Weights of a small transformer language model.
Size: 10 layers, width 256, 2 heads of 128, MLP 704 SwiGLU, vocabulary 8192, 12.2M parameters.
Architecture: RMSNorm before each block, rotary positions.
Training: a variant of Muon for these matrices, 307M tokens, 4677 steps.
MLP neurons of a small language model. Each row is named by its layer, matrix (gate and up: input weights) and neuron, and shows model dimensions 0-255. Each number is 128 + 24 x the weight over its row's rms, rounded and kept within 0 to 255. Numbers have three digits each. A neuron's up and down rows have the sign that makes its largest values positive.
After each neuron's rows, "fires on" lists the tokens most often at its 100 highest values on Wikipedia text that the model never trained on.

L5.gate318:107150151126144145149084143131160145160132136111125111142127113128128168148111115122102179131107138095130147074115135093150081119118097089111129145138092112108166114152128123147140137169072140094126103107151139123134134102143139144121178130140104101146133072102129131108142132106132173167118138135147121152107167131121145130118070159128132118129092116135109156112122127120087107148114119146165176113127153105136120100157159106154124160112094119143118132102148117092144131157093148131086183159166147124129133105113115100102149119156121122153107156145123125139125102131120134116128129124067130140075146133131170130147108126205109120126114105121109148118123098123127094135145112122122172185138128118127137124147150170126124146195084162131086074146121082097175126095127147
L5.up318:112142112102120132157157084110136131156127144098139171138135126114110156110126141112095116148104142159170146163148099153108101144115099136107095100129147138167143140094158119140172142111162160125092155087128073115099150123110105125137122088129124136115106101145102113093141188119117151145130119132110150121121116153169109087145114124154128138109082132166127134094123135114114127117109081148131101075124128138093101144140154116105123113140114101113127127151159140127156118146112130108105159128078111120166155106125146139093127127146089124181163162142131106142092100153082106123146144100099111128156135147110164115133095157092119122169138114170116142147145153133139116084146123138160065080147145143144086058105119142110115147153118117146132145174073116155140135082153119
fires on: "2", "0", "st", " ", "th", " F"

L4.gate680:164099108088141094114091113113097098120105160136127115133137101119151130131101181124130141124119141136155121173154180150105151132169111103072125136116136103129148130137163154117134147121160095107112102099113116124091131110146094146111112144114140162143129126113135149097100127168145161120183126129114166105084109169125140119143112130112108117156103152119110114128144118123137156155137086132118166100096106168134135115174139143118132169118121121130137152107078128093168151140143156122084125118109140146153137134139151075121105177165090112164108106094150136122113085075130147122150177143125114141123124124123102138094118111137124122164148099153123131124077092126153155114134138157140125111190166150137120177156099168103115154164182124137144134092102134154091118127161153
L4.up680:115127114084114157123120118105137145122120131154121149158100112155125112150174090124095159161138146141083172140099108128110158150113152115063119148111134186124082098127164157095104141153110117140140136103080145166107113065115106106125138141122159143138136145106126172133163178138174139137153090156120116184117158150101141139134129128102146129113118133134151135098162126133139124120137148102119126130099143145115165130125108128137124152122118145089136119108079102146116112108126116137134128084119162133121142097081154157117172154136131109159162122151075126093134156121098129128155152114076118145102096166140131172150111120151096122104119137088096107145076083116156109134133085141110118135124113128182118156138172113110079094094102151147101134150153106140120122119123135
fires on: " with", " from", " by", "ter", " of"

L5.gate699:172135151165141152124112091136120110072137135125109087131136123114118113114109166109136148133116127168206103123121134088099127089123123162134109101142146143134123148105116127115081142060138113115124130119117087139144107120132116101133145136098118148129155124143155151131108120133157146152162138127155144141139113118118119146130155082157168142148110082103152135123120131116137097109151133125133116119192141158128114142103108130155165139135086127082153139088146160099148090161171103168118143114129053106148145114160138140130117122150142138091100166109173143120081115142120148161175137117131120157125178102102115129141144104131104133147134166128097122146123156125121166141103106115157135124153107157089130162155094119141140139150117155163148162114099116141164132136048141
L5.up699:080111168126147145118080108118144146115169144149111118143120102133078138172115147131106135158127137140095098104109107121135077148133101155137119149153125119124143121120147098142087081127162153178143132109164119152149107118141114147102141162097109122122145115099152162079130160107108130095166121161138175136166149105147134157109131126124119142112100139114134155156149133118156120128135163127126133115122091116137131124112101115160122106153088134111118106163154120109155086160121163176109171164169132098154138100123150135133138140158115163129070124107155155129123096170151152088119174111122076161141113157157118150123136122085103111098083100089101128108133153106120109129083119116128110123122144133138147150126110094086153133112110142105139139112144188106158093140073149
fires on: " more", " and", "o", ",", " so", " most"

L5.gate521:146136105125138082117132115109088097132107134110097177172121131115111102097133139105117139124097140109141131178153158093121075131158142163131142137117104161140121119105161136077134149118141108100139152086149166133122112164133135145132173135144116120126122162137094130122137127121122115121147140127136132161149113135124123123155144166153117104124164145149107080147126078157127139104120152097126117183116120149124118138133173105113121120123158105119142143138087168135133160150121058133118133124129133112142119101118148143170133076110160160160118156105136108133146101140126154153141118099136183128131136095145123141177119086132120110146043095081156137137107152124113100147143086119095131109136118131182104121113090136156080169168123155143136162129117073147173145133155156
L5.up521:109188110088125147136104085111134130123131139137099117125164125107174104139181141080087126151085141144137112130149091148122141145160132077152133119171121081153140098153153088139183158127160140135101092168138080168119098121142149129124165125136123133124144137139113138119119082199146115150108122133122141110124111107109167083095129114141115129136131108137169115172118080122130139156107140158127125082119121114125143116130124142138165123149106116123177112142067157106119133114103145122139096112125138151101109120133102154166127146164134126079110124137133136122073131137149160128121111123108138142149155145150144129128112114122118180086142175124130135149147091134124148144172072115110119113128142078155148163106128164149121139168124115147177103137099133157149119133148144
fires on: " ", " well", " to", "1", " |"

L5.gate427:136106103112131109141108140133102126131156152127108105160070157103084160128133124139162113110141110104123172150084141113139149120152103101137158112114159125132127148133139093154159111087104113116152108104170107171152119138108116107159125127101095129102102127133128131137145139100168134111142107134134125114182124116117157138134107112136117134126112140162130114141105119144161160131177077150132185089088161129083128126155148086117120099095131100154116138161104184192097129091136142109112129129121124091104153140137147136132114173091126112159146143180141114119166129151135115095127119114128123106113132115095103153158158106151148126132083115165080100106130105135179148137090158101103147170109084131173120116121095093171114103114148157121112109165140146140146089135105146
L5.up427:171167129179089112117126117113139156125128110129127145149166130094127102109120136117117144109138102083127145159121085164145153123107149123136138061116096161097085121130113100121099144093130108125154112157159083098144149133152088086139145113136109112096112141080125150147123110088150146122127133164091123130179127104125101091144143157124127158126116152086130116128130133167151142078110105114129098133100118110111106157141155133083156110140136172144101129157149111123118130135098154142144146135154149176149104142126141153148130119134107103137091116111126101188151151149086137107124140112153123150105182115111130149151145153150086132141131093134167137101151162132136090091076161111137163099117104119124111195115098156142121162098157138123134148144154147131087115151126164
fires on: " and", " to", " or"

L4.gate436:180104091162132117131131162122093147146139177112116133098143165113138106138110130115177138145156156145138180097131132131150162096091112158122110116167166145123169138176130138170168118145099145127137097131129128114089138137131155114098098152143154093125126136091148086140134144132112100085105112101144136093110117102140135112152106098133133125142101123103062108145136108110145120133124090137109166117129154143147131078115126148115121107128116137123130132128135145114107094137143129123073122141106138129079115099158121177128159111146128093158095075118189085115124102123132161145143113116077106163130115143151161093135134142168099168126115122130151118112165117109155123119120121123126141095147182107140115129124136151163170115127149151091124117081145100127121089149194118
L4.up436:168127086135128124112161135130107130182120158139107127151134183092149135094119161129124153126180134159126119117150083125067185091079120107129135115136138138117138184113105155146153097098113139099101108135159149131106141142146128096111094130130127124174143133063142122139115134171117142098102130118139144139126082106156122137182129114148132128150116087170126118127104116091098112131132133098156145122113148108149130143132165163148175104159127168118140148129139098108139136144088111104147139105109138112122090121106124151115122136116089090142106147165164145180077133133095137151114129138110196112163114101172141142158131116134115153143136092090142140111158099091125115139114132136148160119131160134140121136116121160143092106123120135154165160109146092160170110116155128
fires on: " under", "\n", "less"

L5.gate505:103128101117122152112097104126118127146094120178138181156146131132121099132095128163115146109097134139108120129111137078123108142117126154106163087141154144112128114147114109161137132107138108113137128114138113141133112104140125093122138178118139115142132163133114167121120148152138153160193152139137133136157119116108123117141076183103120135070125114139135120166123129116135109112115115102197136189116101130127172094166134144109125133115139124144115117112176175118117138128129117143106066100141106140149143124094166132142090168153135128148104075116135105161109108144182132126147104110122103171123129188141137145136126146147129133145093104128143131078095133090146116094160121149143142138139088132082144120107108113115082194135090164097081104096113108149115154123136130
L5.up505:151139128129119120123137126152145143120134096125105094137143096175141082163133125122155128109112128159134075134120109128090106125108184162102123112148125124126131110146140155169106118095120107148155123118122156128174151107153170082121096165090158139106147131109132166176147101106136126148176130144118153107117096101114139115163104121143134106194099131132176126176154121143140141130153136110170131117167107156091121139136100112156142148122166128117122159095182116122119131168118162120160178133142113138132119103163088133150095138136091141120114084127161107081120099109145145156112134119153145179125149142122106108144141154127158179109149130128142192104165092108125116128135117139138136161129109126142127132157109142104102158118142151089138101122096135154163131180177116
fires on: " |", ".", "1", "7", "2"

L7.gate462:120095138120141138112081131102115118108157183153150113176155143140153126145108119098102129119129113095119139082084148134149127163126118097105155143158102088110141121141112149086105149138104115106114112158086142138114091129111109159158124090061127131134125112128141170110095124142139158164111090146107131130137119161159131116132121152169155149130108161116137125102167106134164145103151131171111091151160164087168166102143127121127152096122125201126122113156065156143117111089122131134099119147120127136151136083110135056128102111107104148140122149128133145155143096112130155143126117122119116153140140128134158136132105179095137144117137140168123131134139126129123116130098182137074135151125135119143155162176121125111106106117179159105105101113118108123104074142149141
L7.up462:141118156118118104149152102146135110124155129141128128122123139142179157124114107158105192118115130098125172156102150103145147135149119138131118142111149108154155150133156118103122185101164105122068077150099124158139090123135120092081154172113155097146140158148146119124147126170137096161138160113131156164126140114111142185118156105103115139096128094076125168119146134112166126106173081184183144097127159098140128154115136092134116112149138163107135126140139135165090116109107119129122138151143145127106142139118113162143166172106134140114120174079115142137113116157120099107147171129128102127123116115118174120176129126086146130147135122155101121125112123156143122145097178107107117141116113111125144137146122139155140097076126160158088145135116105103117141143121184
fires on: " the", "-", " and", " of", " by", " By"

L5.gate389:109107105122167140125143157120112112106168115127146159102150125126127093098117134118127075132111103112131120118122117104170147157089107139093109107126108171125103109148162133144133151163129160122155119122178128168146169125131155094065155117111124108089175138179202107119152130090150143137109113112099169123104115162116118105113130102138147116123170180164142107122129122127124167114156118076165133112161152141152105091122098131071151136107149081089133152138105161122168136142124101154099174125086135121131142109125118128154139131139171117167106165180149110150114095144141127114167128085144122139138089107135149106121144111145154116125129117141143151106153137132145154083085140134110135093107120126124154109168137119130128141135141114161145119107140127136123189135156110
L5.up389:114127091138123072114120100141133140136113128174147128143131091087130113144177120130121152139138094088144120114170146166133167186126115105141143171169183127131160134151125131138160111159121114152121169142159124102119122126115145125101148117152133091119167099131136140104164102104108097160105115107123146134112136103104131131148153116118139116120112165143141108115129118135083134142157096101160118104139187131136160136126134185090189113176125143130106161128146119163155138123101119139135143102132107133137130125191084150140118128139116109171131103140164079135131085139175100138121102146179137139123125096115104147124098117144083114133128131157126079137165133109101122119065132113131136104090149139152150150140113115121114109086097126109167146080169152134122144125170131
fires on: " until", " (", " during", " since", "\n", " for"

L4.gate161:115121133158095168107091136147123138156151129138103143127118125138134103137129125163142095147174098109134150112113154134148163169142098128163143116139157115132104096157152131158155107084112148124169125165120081180143103146093137130151144108141148123139114120101131199144114100122113096180158134132135103136132114129167125158122153149125119108144159130125131163151157138110095126137147125134122132131166149101116150179102080127119137104119155109079123134131106141142129115151144141172092139138133110119139159133145150147108087156118141130144165112085130139126092132116153162156105112086120129137119104088159132105135130112162121145141114161152145093146170102143130098151075173159142177131088113131149169178156142128147110097053132162143146107115148094164120181115114129
L4.up161:158156092134153146129160106103127163162115118125107116153119095188130131115102117146110156177175168091072118117115157143166179102141108107143089122121123169100138138083154123150106139130156147161106155127166114111136147144134103125095119107097129091144131162114145089131149112095138115080080118157100143123098116093102170139139151138127118113111144137116134114125110180135147122150172120143134117158136115140133117138161125103122108129105140116159156144151099152128190168065126129142125129104124147158129159145085155130147164129096158111168126141124129078153112138150136111122144144115122130131126075116106142150102150100128118101092136109118115144128178155161168112155070171158155121128153143180136161141123122143149138115096129114150150093125123150141154128133132124
fires on: " to", "–", "ing", " and", " during"

L4.gate462:131142110092127114149092143160153138108113118111132109124138139152105200157158159097140109142163153153111144119174172145148107135143118147127102144120144060115155105096120143126142160122127091124147124121123130114139156128065103147105089122146119126092127104134132135098100137140157131149138093143128108128084184140150159127127112123091096141109139120159141128089095124125169110115141144156126109122145152117154155142096145144094184086129130172115072133139094121120115094133146122096112094130176113114111159137136112146130149137133167142127115133122110157157114128076086126137116179107126101157084120151043119152071126157110128131147118141162103102110143126175130116104151136157105104161136140141147148138161107143141129082128135134135146124111142173129089115130113113
L4.up462:108128176140125131161079161105083133144133142109122106131105159124138123100150117130107112144103109113159119092140067159157133160118124089123149117110103091129119135121160161121164131115156067120140101175149112148126124137152127141114104123146083147103131135149112149107111121127127123163169138140114119153125121109142132087111141133159089108100133076155148080126176164105107117109136065113115123123098162131127179132125126147145138113111119128145146155119101135144139124136122099084141103091109134118115158133110141138147159119151132112106078155158132129191134135183133117146135140109080110096097107132132119127056158146160142124092133151170118131123136131119116132127150130117098114087147137147113133159163107182169172138136108159141089106107105144189106141154125147
fires on: "1", ";", " "

L5.gate506:111134133093110120120077092129100130091149107129081145152148092075107111099119136133128117115109115122180146138151122143148129103092161113107157105170127151123121122142109152132129161090146146157109134076113110096149184125106131068131130133104095100128115114114113154096133122095088123157141118186162119171117113156090093099133151084165155130125150122068144137110149098107103149085126099125161107145134165156182138163111108121121160117131148107112085148153111165108122114115142099131148138193103102111118107088122144114101105097126156091135104141163108144114083108116124173135126118135124139150084149121104091157118133136116120118159155137126136104150119139105128166105083109113126127101140160113100155122141079122131118109107138134148157146128094124132156123128135124
L5.up506:100147111135139174152126126146107129176163093130129128108131125124114093118092164121117131121174116119120125038125161102119120113128103099155129101191144146080129145109105158090125121087126136126141088131102095168131129115130152165109144119109150120160107137141149105110126129109142165109127072123107115142126137133097134125174136146146163139143165123122139136175162102150137116080125089102134166147113133120107132095121109131133131131156144146091119213133120131143122132124145109114113197136142104105115127107102121133129108136151166117138121125125128142136125094112100154137162135125128165135078102127171111123148121139157140094148148104149149113082173149165150111100116149079129096184173107096124143112125119085104089134122154148149140134134118134128149150111115174
fires on: " and", " |", "N", ":", " or", ","

L5.gate283:165144126166124148116131127105088139147155137115141108111131119134106098166126141129095117149130109149133140113088084117176117120114135089117110138139125136129133152071129142127153130082109142120130092177133115151119123103109183125142132108112119123147145109141138110133133146106073090178158105141113125134174092087096093162162134124123120129104139145122129138145123120107115111156107069145151135138113129120114172149148181112116099123101152107111112102139162112138160093137171187150114152121126149179059172160105168140108107134097134141171091153117167114150124161106141141131098115119092130121129080157131154130137137121119137135123146095151131115143115152122169123189140139121134109158115190126111145133153088094130154133099121110120106168172152158138142103107151117
L5.up283:123112125148135175139099129121101184101121123147120163140151071143076167120145099122113121138154124149145154117083123110165106144148086147136106112175096139147114113120107153121129118120118127113153149105145076096141115116115125162100126149157088118143144099142099132146132136105161088154089106140127139149126106107126152132106101116125093117143111120147128143128129123127150143141167070128113103137137120120127083185131087136082129122118153127134116131120176137147125124133118194126119132110163131146144080133117185151157119151130086131097089138139093086141151115182113146108124131129149123078149082163081127164116173131153117149128131136089123096110125133135115119122133130129061154169144102111124159115130162103117114177143124113076130127089104092123127155148146144
fires on: " and", "-", " to", "0", "1", "2"

L7.gate299:089122115072121126149115156111152124112114116085162167103148134147095130142131122120144120117137142083134107172089109154114111100128081136127168132109068143127111150150117106126129124106128145144098128123074087125095139081151141145167131072154095123125107120174161145124121162161118106095092160134136122117126134119134167099081133108108104128106116132136123114090126145140121091142115128131103127111139112173151167119114111139113116120127159099117131127108169157137130116085155150110082117147106157109134125124165107137113137115136147137126118147077111127124115111147144118109084133124177115151113131112110191179128184083157120132158131134129121135089125096150097151152152111169135137104159163165150158130092111108139151145154065114112118127117114185074127127117143122
L7.up299:106160099103160166127110117146138138101125147116151097145106105123161058136126137125129153175128093093112113150173167121116123104119078148121091136152128137090139128110131158129125103094102139114129096117138144140117132159129099152135166124128108107118132163057090167111108150094087134123113134102128104124124129099101135101094100148081108159100102156160141137122160084128146138109133114149131137131168149117146149161087133120121119076150146089149185138154111093126136119143111131109143119120133148095117161112127115146108087138094095146103120117121159100094121117124150153119117150142099116114124132168114131110151152165122157138107083180128131102137149080074130118121125168108159099126119093129084173122156150131170129116139098079157116164149113127150147147117143121
fires on: "1", "2"

L5.gate580:152156117185133164115145118145152121090095108156113095120117125117152159104122156144122141102092162106144170129100125118128125125100152088125149114142129173142113177136147123128111075116126102115136129121164122131126113118098076138133149139113149138118093112135136143085142148119128114124104151135107129123129149094133123125141136069163103145115134076111146128134083122119069128139130130088116138129131150129117087173166147102110123144183133133131126100160105105131090155158142121120141138146107081119157101134097157087115144150132092092129100096107136091151121130135089118100124121149124144142105098142121111095115123088133119133134121136160119147105134131145121104155119120140180088169098149136135161107160111113130161123147054128055186095109142168151135176124173115
L5.up580:116149132105139120167152171158104161109089099163125130122178117134108105133078147123130138121165146080160140146069145137155133180141145167111113110146170146131106146154140129141104105134118084112086148138106099135115115123134074142123140161126130097113106174081130112143144122103143129119128106139112135141113145112132142102128130125111157131133143115117152151162143128152160140128135142179099137124103147118116117143133131107117163153129157128101134152138097122124127169092173131116104130101147102142134146150174129111112115080122113167112145107134129139113158115140134129104139086082130143203160151154132089161105145112178100139124109146178153127122139105157084091158109142160123127111130150183102105138086143163116128090106124138064108105170099167146108129121150111
fires on: "-", " |", "|", ",", " of"

L4.gate524:122156150182141120104133134146112092131127142072148102097129140118101154188103084147121135108130193125150123118152147138134143144131119147156125128138127141119126102116181115135119100112105140147088074134162101119121102122121129120172088076177114123128132104190139125147122171083136129158103141103134129158125119077141127154172135122136145141102107154142129148146133130106139140168121131134105104171111148129146134170094147129082123092102093119107121138137150168132130123116138132168100124122172130102091119127107128131177157149131125106115106131106168122160119133142142152161132135168142127088133172157132171110089147124134105154144140141092130118063081156110122107087106112145078114134126123104164097127137161153106153132085128113113125129097161113137137132100154150
L4.up524:112172128189160114103135140106088131115125119104112138135101107119119065167106148154160147167084165159129101131137102148162110138100111083131160060161112135150143136100147077075159126107103106116104172149149131116122127098143139106151118109135118140118128143156191132112134108124164156160133152110103117132122109131132098148142105129174099180112113125135108157098122090116137125104124143125126130158142136114146133119160149161135129103152140119187128131096126122120129118140112088195130127161133177148130147089144184129116123125111123107111152152127094098149112128146150120111116134143092161119136107112116120137094149160131130131152171120158119131160123134171126171134146078123102127152154133140141158112193140160176129154135124143140078118132119116101132118110149124
fires on: "1", "–", "7", "6", "2"

L7.gate304:113057176147119147130086123128117099132119167159118176140132128127132090093132141115142128115096119134165120129140102123162140128128164138166124129126139133139087169107120123101149094114149134127091104129170103142129139092115180099113147093135181150133064109171153106134119092096102134108131144187144146128094135118132106142128150125123146093112106126104151139118127103114149109144148119111093129131110132101096099164126126112094132087158117144114139125149158157141194082149124156115137123096156104134137142159097136145141110145104152097114044133134170131129134148113135119155101111122085084079158109151135123153100108153141121147138126170124136128138074087147103115134161134132106147108135134124123110131150131124106109101088159174116141122105156123136097121105174123
L7.up304:113160086123121115124109106127080146126157138143124136155154102139106147139141154080121150143140114103147147126142092124136102135159132113133120146113103131097178111104095121121146127102134101110098146091083088143148144118112110099117133145158163099121084103126101155108112134141090122121124133134127121137071123130175140112111096123161138159099126141108120129161140185109162165151136140105099117105123131105163144128160142114117131126163157138136166133149080103096136136129140157130188132128090139133076086124163138111162154147064134097126134146165138119151129097145146102145154132118107176151133134142118107137120133101145125098083114115105149124084146111100086165139131166108115110144107141118153145190104122117120128105159111083063132100138117126121120113164054116
fires on: "2", "4", "1", "9", "8", "0"

L7.gate331:091161131099126180114110118099179093115134098124116071141130157127149130130080154125190177094149102084144111118125148104156105139095111123129113121128179138122150139129156172075078098115072104120130093066131124147107119125154101102146134161160111134158147124131177128142141132177155145133140132118118157086142127192126150116125137110116097192107131142090126116165115120091138118139163126115111128136122131147104103125132120113141181131158114168129117116164115152095104123185143102108152127104118110106123159111158125138126140139152140127154136131119131140118123150113130117128139137144122129155101130155149107148117127141135119101142161120147107118136136145158054126125148142151133098171099106134156106092098103109111138084095111147113101139133116099118117106106098160
L7.up331:112128165132140122115119152145161134148127171150112130133120136114116107097124160189185160121088115079153118152127111120112161174124122074122140125153125134116133118138131132130094133135112126140130101126152099185137129169141121127145143155114142121125141133129140126117137095134153108120133119093113113104164111117084153063104145087121131174114161121102132160114130155121127162134114124111164165167154142142144081150159135130159135177127109128137140130175108149094127094088128111135144111166137135107115131112124155093116171146151133118131140117111156130162081138180130126081110107167146145129086128163118108163087143133142119092127153174160093106115082099114104073097160145111100117127104131124177134128133101121106162113129128177142126100156147132146146154074112159
fires on: " and", " for", ",", " on", " of", " with"

L4.gate518:101137164152149107115127107144132138095140163123106105127135115181105133152121154104139133168153173134115145147139137089157158124072114118131148110133131122135148127158139120152105168117066117169120103112125112139142142143150160132127135101095084147143087100158163129129117073126130102177119129145134113163146123184091114073113127104140149104105126124124088186106172117144166103149123137158120140095155176117116139096120101161151107114092110123154112121068124173111134135126123126163116119141102145154119142116154139116109099109109148094112121135135131105095139098123109164095074115075140173132112138110087125129120148134134149179134116139111111095108105139124099173095098143095092204152143118114115127158117092142124135133112127135136120102119137137118111092131140124
L4.up518:096140152184158144126082104137147129124147121126124137072126112143143172146104135118189110146099103131111107105106141083151130126144091140113141151111122113163134144165142140114142154125133115107092121175087116144152100182100085115090099096114127142140167146118095116093153120092135145095119110124153085198077137139100113104127141135117165143107119107145114160134114136092155132099177107124169124122142126109090161124166108124122120131118125139109082120159122103131097157136146095160075120093123127119123176085084124122101120121101116129146138082126130160107130126102106148149102120094111160128143130144107092131143095146137094101134141121093137121110143145096097136100084130110091095117132131163096103117149146145120125156165172147116115094114150102133108100139128138
fires on: " in", "-", " by", " at", " on", " By"

L7.gate314:063134186150126140127148125128128137126166096146118150147106134145129127138138125122172110118121141135147115116152099097156116136091092123122105130117088148126112140133086109163151130156135135119170127142108119131139182136143143097140140103147121118140147127128129139088109159142094162115125132167142133135119113141124150132112095150138121113104160135113093193161114123161155121100147083173144105125121129082127088169130156109103098138144128102113173082127112142147105074109122103122170128136123144103115180161114126107102124163120102181139121122130122159132127168079138095125123160114181106184104143157129094134124158133122128150114116200144152118151115140156094083123117115142096104102139136134078120157182144125123127124109096106087177096103120124116139122101152141
L7.up314:140125131137118102140152100091086090119151119119126114141096066118132106117128137144090154153137165102131167136165126148142111131100100076091138092115126165142137177125142165138177138118116140077135129128172139127137144139102141117116154111149098095135134146190113133110125146129087115125116112122152137113153108125130126122130129137130115130085135122118126131109139131150136144087106098137101129138131142139150114099118168140104133030135113123127128144113100145146137107110118108161111134147109160141173141116142098167114163129091117073108109137138119128124122129122120170119126147126144137121123139200132082088159106152073144125119138081146174135170135105134108116098124184131119092115134158120124123106144165146155173213146141136094153126122131118137101117120174121
fires on: "2", "1", " ", " P", "P", "N"

L7.gate248:131148117104142127090132131118123111102154132117140079109097086116127121098117122112161145116149181083181130129170100084131099135120100119106078104148144159100140153117141120110124108141081153094154102135104138089133118145085134155171131141110123154116119103157110133086154128137141152157128135121109122142097140152140094157106117140104110141140116109150141140109099118132133139138083122130157085108148147144116096120098138108135133146112142111143119123136149129098122137117150127128072147130135126059203102121151106156096105134115125108118111124151149127108192137138119177088138107145108117145131072128102125162133130113147141170130108109140123145122104068077165153120106119182113122130157096148157129140112091091168149083130073131158115141132137100125160135089118147
L7.up248:156125135175104154127161109120131125091121128150110114126128100141076104139123109152151121150137139153158172125145116125177133139152135138085180103146159141137149148136095160176140096165089111144122095121126131174103069142142158087149136125118134086146137156115130158166135106144111120118111112148114137147135108119131181082139119146139123155117147126158128111146145146097101140148143088123122134104115132093146136116142129111104148160168130126132102150130145115129154166116150120095118126116102120118136137121124112134130147131182150086119126132138077113166152153162150119121107132128161179130148142149129147115082106167114105167150136152139160141165129170190146137174107113132063108166104092135146136119105141186148135170075142121125125103103121140128106136125072091
fires on: "-", " as", " called", ":", " of"

L7.gate427:154134079130141108125137126131093136159151169081145111137123125110127082111071131131142188168159087111127139107150136095113081140127108146154088127114119127112138138131117113149099115155159109111117098109142087111136121136147102125170158116132104081089106071089156150177123150116113138126135125135162124150129095131156166127122106117126113127172083122148133135152101123097089158120119108144155138158099113153107108122142133113110171058141180149138124155119153138112109139110143124099119113093118110052112140141133110134146132129114140134146099145131151122139092133167116122124101122116113165155188106159125115086135091096133128154140051102132129138138140123121139098128161145095113125119106124112148145167158121134127128134138150152091083119122120114124127102072125156
L7.up427:110123106084111124174149126118135176123142136129077133131128106167140115147105183116161170135157133100118130152099139171138126174123160153116133150160116171158177088098107126145142107126102143092095123098128136121115152117144122126109192138149148148162092124114083152155100153137117145106124113142130110146132105123120141113121125092162111098158126102132130140136116109154134150156133131127162155118108128115099127144155131153124163122108162148135153154124095110165148158176124147095115153118133162109093110100114089148108104114114161117140141107104119081156152165103134151098098076122103130122162115153117094132175113117109086128124149138173139111193135107126146154184112126165083144156129139155153135137130137160161149139150121132104077145113102162127101129105126168
fires on: " |", " of", " to", " (", " the", " by"

L4.gate581:101121083130121097112091111105137116079141135106153141126141102096157156084084188173107071115119135129160145139154147129083139071119115135142105139132127156124170163118143141124165151139162131121140128122130099126104105171149145141131135123083139132126112104162134145142149140122135145114141117109146150094098133145120111137154148088135131132125132151122109112122114090092073154102137162109141143144140107142104114113103155085117129114119117118107101169119127149148188093174153166161076155114134101094171134131121167134108099101193141144108103108115123149132093151145122135109124151164164107169132126127120107101120162131118116118182122099113116161126164118113150116155110089125147088131118130133138144112111093174146094065107130119136163107128108111114133164129107112
L4.up581:099147112124149122130163146140149102101094088138146147127149099123126123144115123114155145110102114122121111111132058141105117156113157159085126116100111149150146125155098134183142130118111140134116122099136127120090143163114061111126126146124141132138131139098113137181162121110143167085101116138113113143162149130142123121144110109174113181144158127104135109105087068140143133142153143127129125189164135127171112138125110129140153178130143110161134135140108153135166141137196142104147156135105085115120124144102166174176092124116089132108138139124128168124068148135165119110121153067122160153110121122133133152129114154089156144136158118092150137124154167141125100143096112120145140164163149137113159083150106126149094144132110142151156117153148092131123136091102110
fires on: " of", "y", ":"

L7.gate544:177101104110185124068130180130140120122120118122161107138162148147107129107120126154140139149118171147132107152102158105102150137106153081128142130160114161092148158113093106124123130149086114158176108153096145121136121148117075102138131145109115153132141150141102132074146114118129116130116112162111119120140133120124115081126150146133120099074118127109103098147137124123106140125104136116123114134097136128131149126135126170123142115127128098091149061167163134097147096124176125109093142148102121129123135111079145134116144139169110176095157126100156134155120126142116152125093092161146159160110142133177186089116116126146141164143105126132135125136123140099104165103088147153147120124102120180152097096151151135099105126144111143153151091104114156047117132122133132
L7.up544:152118124148160152120107129128119152097108133127148127088120104104119127134097126173099197071132155097154136149106147114130103140123158153131119154120146139092091106114089134129130110176100108109119152148103130149116123119140156099132126168138078134128129119117123109079154122112121106116129127139111076141152121115156123111094089140124139124079108134145136104156138125121113162099130094116154105116148099135104131159133116160150155102132163123105156131143123125097144145098159087156113133149112088159145111145112126105165110120190140166134087146121108114154150150156126149134117141181145111195100161121135144105123134127165118130146125108144128076132105178178120175142100160124140051117085108168158125151118181118113136101106141105128150144103157114100133132152147116
fires on: ":", "ca", " as", " of", " out", "ke"

L7.gate474:157109161107062119108108141149101091151129153102141115140121143160128082136091140138135114140136125147156138155113132109151134158132185120143101107089119079158092157104128118129108075112125109136152104107115112151122139107132138125117114113121131141137108136114172069145139152145138154142128126097153113097120111153083110083150142161148097101162086118120123154140147143100135113085149136138084169155118145162172152155122166124123130148104145139159099074083125152144103133106135124121139135132106166121158118119141128165157121105130115093122125138131131138128160059186143133131123133142119137107116136146117131197144119108064154148094136116123162118146106119113131102168133144141147098155117141136120185116134126095141080141101137135112128157161157082126132146090134169
L7.up474:082115119135089131137119088126117101134133092085110154123157099137111106084124144143153164114138168159160082117131118149091132109106117145138109098123109127133161132148132123107130151122104128123111130115101109154088153120136181194122121165129159131121098099169101137151153140173148139169131147110113134189084147163154132120141120112152126082134102161141118113144123123131127085138129128155140103101129128099125128182142129128120156155090153131168099086184121119133175117110156134135173106103154131169128157155139147121129168131108134104125168148116104107067093146172105118150141143158142144111149092107137162156167167098097127172129110150128118194148143143115156136157161114109173140145094138117119116115130131148129150135098145105116143101130111151135144134139125129
fires on: " and", ")", " A", " S"